Part of a small language model's weights.
Size: 3 heads of 128, MLP 960 SwiGLU.
Architecture: no biases in attention or MLP, untied embeddings.
Training: a variant of Muon for these matrices, 4641 steps.
MLP neurons of a small language model. Each row is named by its layer, matrix (gate and up: input weights) and neuron, and shows model dimensions 0-127. Each number is 50 + 10 x the weight over its row's rms, rounded and kept within 0 to 99. A neuron's up and down rows have the sign that makes its largest values positive.
After each neuron's rows, "fires after" lists the tokens most often just before its 100 highest values on Wikipedia text that the model never trained on.

L15.gate741:65 60 53 55 46 30 58 66 56 46 47 54 48 52 46 64 56 43 49 55 51 57 43 41 31 76 32 39 54 49 41 64 52 65 49 61 63 54 47 60 50 59 32 41 57 50 52 64 27 46 35 47 52 40 51 61 47 45 51 41 38 60 37 53 55 51 51 48 41 53 53 53 62 49 56 65 46 56 50 67 46 40 46 46 65 36 76 48 43 47 45 39 40 46 67 38 53 47 33 46 50 66 56 28 67 39 52 30 43 51 42 37 61 39 50 48 35 47 44 51 43 66 45 70 59 52 51 34
L15.up741:54 45 47 56 62 44 40 44 70 41 47 54 62 38 58 48 59 60 50 56 46 54 39 63 64 56 42 43 66 45 34 58 61 59 48 69 51 49 43 52 53 43 27 53 56 52 55 54 39 50 55 53 56 37 41 51 48 56 52 41 52 28 46 66 60 39 37 42 50 45 61 68 45 49 41 51 47 49 47 40 53 64 46 48 37 47 61 42 61 60 46 53 63 42 42 82 49 43 54 41 60 38 44 42 57 43 53 45 67 34 41 36 54 54 48 29 31 34 38 51 50 67 46 42 31 55 50 51
fires after: ",", "\n", " is", " was", "),"

L10.gate764:52 46 55 57 52 48 38 50 53 54 45 57 37 46 38 40 54 47 58 32 49 47 50 45 46 33 48 48 55 47 48 47 66 44 48 67 56 50 63 42 35 45 66 49 55 53 45 57 36 55 60 50 59 55 52 67 56 44 78 41 51 45 43 47 60 57 55 62 43 69 69 35 26 73 60 54 48 52 55 50 29 65 48 57 47 46 64 67 48 48 49 43 38 61 72 52 40 56 55 52 54 69 67 42 55 75 41 49 54 45 43 52 45 40 44 49 51 52 52 50 52 53 42 39 39 47 52 68
L10.up764:52 67 47 47 38 66 30 50 74 38 37 59 59 75 44 38 56 29 67 29 31 44 55 50 47 51 50 60 46 31 50 50 52 47 54 61 44 52 45 39 51 51 39 36 59 64 55 38 50 43 64 62 52 63 75 45 61 55 43 59 58 59 35 56 55 64 30 42 47 51 59 41 70 50 42 54 59 48 36 54 53 44 53 45 45 58 38 61 51 36 37 56 34 40 53 39 44 66 35 48 61 62 56 54 66 28 47 30 49 71 54 47 61 52 55 55 60 55 77 63 62 65 34 51 50 53 51 47
fires after: ",", "to", " co", "and", "ca"

L5.gate682:55 46 35 50 46 39 56 37 52 46 48 37 60 52 49 53 57 57 59 58 48 45 36 51 48 82 45 57 49 36 51 39 46 61 60 54 62 36 38 57 48 45 58 56 54 37 63 41 42 43 40 61 52 43 60 43 38 43 38 36 54 68 51 52 68 52 51 53 41 49 43 44 42 62 56 49 39 69 54 57 47 53 64 36 53 60 46 73 50 31 66 44 52 40 33 60 39 60 42 46 73 43 42 39 47 63 47 45 43 54 46 59 64 39 63 55 43 43 44 45 65 53 45 65 47 58 42 55
L5.up682:61 40 36 36 62 47 36 60 46 37 50 55 46 54 45 36 52 48 36 40 58 51 49 53 29 57 40 45 54 76 60 59 50 45 61 41 58 70 72 60 29 39 55 53 38 34 48 37 64 43 45 56 39 49 61 50 54 49 45 42 49 57 51 34 56 56 52 46 56 42 37 45 66 52 57 56 52 64 44 51 62 53 56 44 45 50 52 39 29 48 24 47 55 31 53 45 51 55 24 70 53 43 45 43 53 55 37 51 25 41 45 40 39 51 48 56 42 38 48 68 32 46 59 54 50 43 42 62
fires after: " the", " United", "S", " a", " in"

L11.gate554:59 57 49 61 55 54 44 58 58 33 39 42 40 52 66 38 56 29 51 49 46 42 42 54 43 52 55 49 60 54 52 38 45 52 58 67 46 51 39 68 44 33 49 57 64 43 51 53 42 46 55 47 37 40 52 40 22 21 53 48 39 54 51 38 62 63 54 50 35 65 45 35 53 50 38 42 65 55 41 61 38 34 36 54 54 64 58 54 37 44 51 56 34 41 57 50 54 52 53 24 54 43 60 44 55 32 57 44 56 52 51 63 34 52 62 50 60 36 36 44 34 55 45 56 70 41 43 24
L11.up554:48 45 36 72 76 48 65 59 57 51 49 67 37 45 42 33 60 51 54 42 48 45 55 58 55 50 42 45 61 51 51 49 54 31 50 58 62 47 64 45 71 50 49 66 51 51 59 43 43 57 42 46 58 43 57 52 50 49 40 53 52 41 51 32 48 47 42 50 51 46 50 50 58 58 53 45 38 50 80 44 49 48 47 41 47 40 44 46 45 40 49 46 54 43 39 46 56 43 47 44 64 48 36 53 55 27 43 43 44 36 50 52 55 47 64 54 46 57 50 67 39 61 56 46 48 48 37 41
fires after: "\n", " a", " is", " the"

L9.gate69:69 42 43 47 64 58 54 48 43 52 34 43 54 45 59 59 48 60 51 44 38 62 41 54 42 59 67 56 33 49 65 43 57 49 44 55 61 27 60 62 69 61 52 41 51 53 49 40 43 58 46 50 66 49 59 39 38 49 37 54 68 69 50 53 47 55 44 52 52 60 38 44 40 64 54 58 42 39 56 49 33 30 25 43 37 45 71 50 56 66 55 49 56 50 48 56 63 72 60 33 53 54 42 36 49 59 55 62 41 41 51 55 55 47 58 50 52 36 59 48 56 51 47 42 30 70 44 61
L9.up69:77 47 39 71 48 54 55 66 34 53 55 44 40 56 59 48 52 46 71 46 53 40 45 55 54 39 58 44 51 38 54 45 49 54 58 45 30 50 59 52 40 42 59 55 49 44 60 56 51 51 58 61 70 39 53 56 48 65 55 45 63 47 43 34 56 52 51 42 33 48 46 56 55 48 71 61 50 54 67 35 34 50 54 57 47 59 41 33 59 42 67 66 55 46 40 64 48 47 64 65 43 39 47 59 61 49 35 38 63 62 42 70 54 72 52 58 50 64 49 50 54 60 41 35 47 50 50 56
fires after: " |", " the", " ", " 1"

L5.gate959:51 31 51 22 46 58 53 46 35 59 49 56 45 42 42 48 39 41 54 42 54 60 42 51 53 50 60 47 66 43 44 63 47 52 55 37 42 36 47 38 70 59 41 47 44 35 45 57 40 53 32 42 61 41 60 31 59 55 47 60 69 59 42 49 63 50 56 48 38 62 37 46 42 45 48 47 62 41 61 55 31 27 42 47 45 45 57 31 43 46 46 65 61 31 40 35 52 42 61 30 43 55 42 66 52 46 51 65 51 23 54 46 55 49 62 55 56 49 52 62 47 45 48 29 51 49 46 39
L5.up959:45 41 58 57 59 61 52 46 40 47 28 55 36 41 60 44 49 30 48 52 54 46 60 59 51 41 61 44 58 54 53 55 28 47 59 38 48 41 63 51 55 55 44 43 22 46 46 55 43 60 65 36 67 66 42 75 43 51 59 49 62 52 64 64 51 67 52 32 50 45 52 57 67 37 68 65 54 30 48 46 42 46 37 45 47 43 47 42 58 58 61 53 37 41 55 55 59 48 51 35 47 46 45 65 24 34 27 53 48 56 53 56 53 56 60 39 39 61 35 43 48 50 60 66 45 67 55 50
fires after: " (", " |", " "

L17.gate933:35 56 41 65 55 34 48 58 33 57 48 53 69 62 63 31 40 51 71 47 61 51 46 56 63 41 56 49 55 47 50 43 57 58 56 52 35 49 39 65 24 47 55 31 67 57 43 42 52 61 65 56 43 45 49 74 55 39 49 44 48 34 55 15 63 63 57 51 45 34 54 51 57 51 71 69 68 62 44 69 46 55 48 34 53 57 46 47 39 48 49 56 42 34 58 40 47 40 55 40 53 40 53 61 55 59 71 62 50 60 61 42 39 54 52 56 36 39 56 61 54 46 57 48 57 60 46 74
L17.up933:34 46 51 64 63 45 50 65 49 62 49 75 55 43 56 60 58 35 43 40 35 46 46 45 57 57 47 52 40 38 50 48 44 34 63 58 49 51 40 27 57 34 56 56 49 53 31 67 43 51 53 53 57 53 51 46 49 50 43 39 30 38 54 71 40 38 35 50 38 46 52 47 46 66 32 38 48 55 36 49 63 63 46 44 70 54 48 71 32 50 50 36 67 30 55 44 47 61 51 55 71 62 28 58 53 56 43 62 49 41 46 55 56 43 44 42 51 32 50 41 56 39 49 35 53 46 37 44
fires after: " |", " the", ",", "\n"

L9.gate21:49 71 54 46 56 69 50 39 40 34 41 54 49 62 49 51 54 28 54 47 42 44 60 49 61 40 56 36 72 51 39 39 50 58 37 45 63 55 47 56 31 51 65 65 50 56 65 35 38 70 61 44 38 72 28 51 37 39 58 52 59 42 41 65 39 55 47 73 30 35 47 56 40 64 40 49 61 69 62 51 43 65 37 36 37 32 31 49 39 45 62 60 43 59 68 40 42 42 46 30 55 51 68 50 45 70 53 59 47 39 55 58 47 34 49 52 51 36 53 37 62 39 60 55 47 58 62 54
L9.up21:55 53 49 63 54 59 64 32 48 37 50 41 49 61 43 50 39 61 38 40 44 44 40 68 60 69 51 57 54 49 48 49 50 50 59 60 51 22 57 57 52 44 54 57 60 51 42 38 48 50 45 44 69 64 52 53 42 53 50 46 35 68 71 55 48 59 49 40 54 69 56 55 38 67 50 57 54 47 49 51 52 54 43 39 68 47 47 23 57 46 68 44 49 40 61 45 57 56 49 38 67 44 33 37 66 41 57 46 54 41 57 42 43 33 38 41 55 67 39 57 52 65 48 70 44 43 49 54
fires after: " a", " as", " is", ".", " was"

L10.gate219:49 77 55 51 56 77 41 65 40 62 56 48 50 41 52 41 53 55 60 61 34 45 54 38 63 61 57 31 57 43 54 30 68 48 49 54 53 41 51 43 51 40 54 31 41 52 37 35 47 57 37 51 67 43 51 45 43 49 66 61 66 67 54 32 53 59 56 55 50 68 44 50 57 65 51 32 39 41 46 54 48 46 45 40 48 38 64 44 51 69 69 56 64 44 32 45 56 49 55 65 46 45 59 47 54 49 51 79 59 62 34 60 52 47 40 53 70 61 59 46 69 48 55 60 62 75 57 63
L10.up219:63 70 44 69 56 46 55 52 57 42 62 63 49 43 49 62 58 51 45 43 49 43 49 52 53 53 52 27 59 48 57 34 48 46 68 48 29 33 44 50 40 49 71 48 52 54 38 36 66 47 57 70 57 53 39 44 51 66 46 51 55 59 54 40 34 44 62 67 44 38 51 54 44 63 64 40 45 54 47 30 48 54 51 70 32 56 53 44 49 60 49 66 31 37 37 44 39 74 69 50 50 46 63 42 58 62 61 42 60 53 50 45 59 47 51 52 46 46 63 59 48 41 44 59 34 53 53 37
fires after: " |", "\n", " "

L9.gate261:51 48 55 35 54 68 42 69 50 46 48 47 40 42 42 57 59 46 60 39 54 45 65 31 50 32 55 55 47 60 45 48 46 38 56 38 39 45 52 57 42 53 60 62 59 54 48 69 36 39 51 58 42 59 47 52 64 44 53 24 58 42 57 36 59 55 27 62 48 59 51 50 40 54 59 33 57 35 40 61 44 57 60 78 60 47 54 52 60 35 69 52 51 60 56 25 56 54 54 35 37 60 56 64 40 56 44 54 67 55 40 64 38 38 48 40 44 48 45 63 47 47 43 37 49 49 59 53
L9.up261:44 41 47 45 37 54 41 46 20 30 29 37 61 36 43 41 48 57 56 51 39 48 49 31 52 51 41 41 60 50 43 45 64 58 56 35 33 47 54 41 53 31 70 33 45 61 61 57 41 53 35 40 37 46 66 47 59 40 54 49 63 61 41 41 42 47 41 47 43 55 55 60 34 54 41 42 45 53 47 38 61 49 37 47 43 32 59 49 40 37 40 42 53 52 42 57 50 55 51 42 54 68 46 32 45 38 36 56 52 47 55 49 51 52 48 52 46 32 49 45 69 51 54 59 58 50 55 69
fires after: ",", " as", ";"

L13.gate7:61 62 44 63 57 61 29 45 53 49 50 56 54 39 57 55 53 40 52 37 55 23 43 57 51 61 37 78 55 46 54 51 43 39 30 53 46 55 50 54 52 44 62 55 42 40 49 66 55 46 54 46 41 59 41 54 63 35 43 46 73 54 52 53 52 44 45 52 23 57 48 38 45 41 49 49 44 37 67 56 44 60 55 45 57 49 58 38 37 59 48 47 54 46 46 41 64 27 47 44 53 38 49 41 49 55 52 65 59 59 54 52 28 67 40 41 64 33 55 44 58 44 53 26 54 80 40 63
L13.up7:48 55 41 56 38 61 20 55 62 28 67 67 48 47 50 43 44 45 49 42 48 50 54 41 60 42 39 71 51 47 39 49 59 56 29 40 49 54 53 43 54 37 53 40 50 62 55 59 48 52 47 43 49 53 51 46 64 41 38 40 57 66 50 45 56 43 42 45 25 62 55 58 68 51 62 56 47 44 56 51 53 44 42 43 36 52 44 35 58 56 45 39 38 65 54 43 37 57 52 59 55 53 62 52 31 54 48 40 59 44 44 79 46 51 46 34 50 30 56 56 62 65 38 50 65 75 49 49
fires after: " was", " as", " is", " been", " considered", " were"

L17.gate749:72 54 54 63 49 42 49 47 53 60 47 56 29 49 61 62 50 49 47 61 35 70 60 73 44 54 66 49 35 58 66 48 56 54 53 42 36 58 54 66 53 65 39 50 40 48 46 40 46 53 51 32 73 53 61 38 44 35 58 70 62 59 64 44 64 50 45 62 41 55 55 63 50 50 51 47 44 75 39 50 54 44 38 62 52 59 68 56 35 52 39 54 46 46 44 52 57 56 60 45 52 45 59 61 46 48 46 35 57 58 46 57 52 74 52 47 53 46 41 55 61 42 50 45 56 77 47 53
L17.up749:67 57 67 33 39 47 36 40 43 56 55 49 45 64 50 62 55 42 57 53 43 52 39 52 65 60 56 54 50 32 53 67 50 65 47 46 50 38 63 41 30 44 36 53 50 42 57 43 52 43 57 49 72 54 49 47 45 47 57 53 60 34 42 51 38 49 44 46 49 38 46 62 41 45 55 39 61 48 48 63 41 60 56 45 50 46 55 38 56 52 53 72 28 39 59 62 52 28 54 48 68 47 59 63 49 52 48 54 45 40 48 49 67 59 57 28 38 56 55 50 69 39 69 41 61 36 50 47
fires after: " |", "\n", " ", "|", "-"